Part of a small language model's weights.
Training: a variant of Adam for these matrices, 908M tokens.
MLP neurons of a small language model. Each row is named by its layer, matrix (down: output weights) and neuron, and shows model dimensions 112-175. Each number is 50 + 15 x the weight over its row's rms, rounded and kept within 0 to 99. A neuron's up and down rows have the sign that makes its largest values positive.
A block is one neuron, or neurons of one layer that tend to fire together. Before each block is what it responds to, as a language model described it from the Wikipedia text at the highest values.

Perfect-tense auxiliary have
L2.down2308:54 46 09 53 62 46 54 48 52 47 51 43 62 59 22 47 44 47 57 60 29 48 33 59 52 47 51 81 77 37 21 51 47 56 58 54 28 65 39 44 56 54 23 57 38 19 37 71 38 45 34 25 49 34 03 53 51 43 25 55 46 38 75 13

Performance/activity verbs
L5.down741:38 63 61 55 45 48 79 23 63 32 41 26 41 61 51 70 66 51 25 70 48 47 37 76 54 48 23 35 62 40 57 73 38 64 47 38 49 51 56 72 45 85 47 67 47 38 73 48 56 50 91 34 44 53 53 61 59 66 53 67 56 58 31 69
L5.down1376:55 26 52 57 41 22 62 46 49 41 68 40 51 65 42 54 59 58 52 58 50 45 49 56 53 22 39 58 52 47 51 51 42 37 33 46 45 60 53 64 63 67 31 38 54 29 48 54 77 47 49 76 48 50 46 64 30 62 45 52 29 51 37 54
L5.down2271:66 74 48 45 54 38 68 60 72 32 71 52 60 58 57 41 55 54 52 39 46 07 79 86 52 50 46 15 28 62 70 57 62 66 76 41 74 47 54 57 22 73 48 64 50 62 60 42 51 33 35 26 49 53 47 61 47 74 71 60 47 64 42 42
L5.down2914:29 69 23 54 39 37 43 46 63 21 59 48 56 75 58 73 53 48 51 54 39 20 62 45 56 54 71 54 60 59 46 49 51 34 63 67 61 31 70 63 36 56 69 60 39 25 56 69 48 40 78 46 65 35 54 31 47 71 45 46 55 77 59 38

Abstract relational head nouns
L2.down831:42 73 55 67 62 49 34 40 59 43 42 77 43 50 65 68 54 51 42 31 67 63 63 68 59 65 42 72 80 50 61 53 33 64 47 80 65 44 57 61 59 36 46 40 58 29 59 57 28 19 54 67 58 63 63 55 20 33 50 45 38 49 62 50

Auxiliary "have" after modals
L3.down547:46 43 53 42 58 41 61 24 49 70 64 70 65 92 58 29 37 56 75 63 56 26 51 20 34 67 45 21 24 48 46 10 57 22 34 46 47 45 65 47 55 59 42 56 33 78 75 35 44 22 74 37 55 84 29 49 81 53 68 39 24 34 52 60
L3.down1309:49 74 50 62 45 75 66 43 48 32 58 56 33 63 37 45 53 16 51 26 66 49 55 73 46 32 32 48 26 26 68 41 50 88 46 47 49 78 38 58 62 54 40 25 49 27 41 43 38 37 12 76 26 28 61 39 41 61 29 35 41 72 38 71
L3.down2195:72 57 40 35 68 54 45 43 78 14 25 58 50 39 43 72 39 34 68 49 31 49 75 29 10 41 44 29 43 72 42 53 33 70 40 54 67 22 64 88 53 61 38 30 40 49 58 52 60 57 68 62 57 42 61 54 50 39 43 28 51 53 32 42
L3.down2954:45 54 36 39 49 63 51 18 25 46 62 56 66 58 37 61 47 52 83 55 92 52 48 39 62 50 67 69 34 45 43 52 48 44 33 56 69 45 73 73 53 54 37 58 33 46 54 71 42 59 56 40 52 52 06 41 52 53 57 58 51 54 44 44

Auxiliary have/has/had
L5.down745:69 47 54 69 44 45 50 67 81 56 60 36 41 49 58 59 53 63 48 43 23 51 65 35 46 76 32 33 44 62 54 61 34 26 61 64 59 55 54 61 45 55 33 55 38 50 65 42 69 45 83 28 43 47 29 42 18 45 58 54 26 35 51 46
L5.down2669:44 35 55 40 57 99 78 64 26 53 42 63 36 34 70 49 50 34 43 61 77 33 17 58 42 46 27 69 55 74 31 34 45 47 40 38 38 60 22 69 40 61 53 61 46 54 58 37 67 63 62 27 38 60 62 35 66 30 48 47 52 51 58 45
L5.down2766:27 56 50 41 37 42 56 47 45 32 37 52 42 51 53 46 47 64 30 42 53 68 47 58 74 36 66 56 44 25 64 43 51 66 65 52 46 46 72 65 39 64 34 42 61 56 63 83 61 39 39 44 33 53 53 43 78 51 41 58 48 57 44 40
L5.down3051:64 39 66 53 53 62 41 58 55 47 61 62 66 87 57 77 42 40 79 29 48 30 65 32 63 46 56 66 33 29 75 38 57 79 43 34 48 31 55 33 68 22 57 71 35 46 41 51 33 58 57 80 76 53 83 62 45 55 45 49 59 66 47 81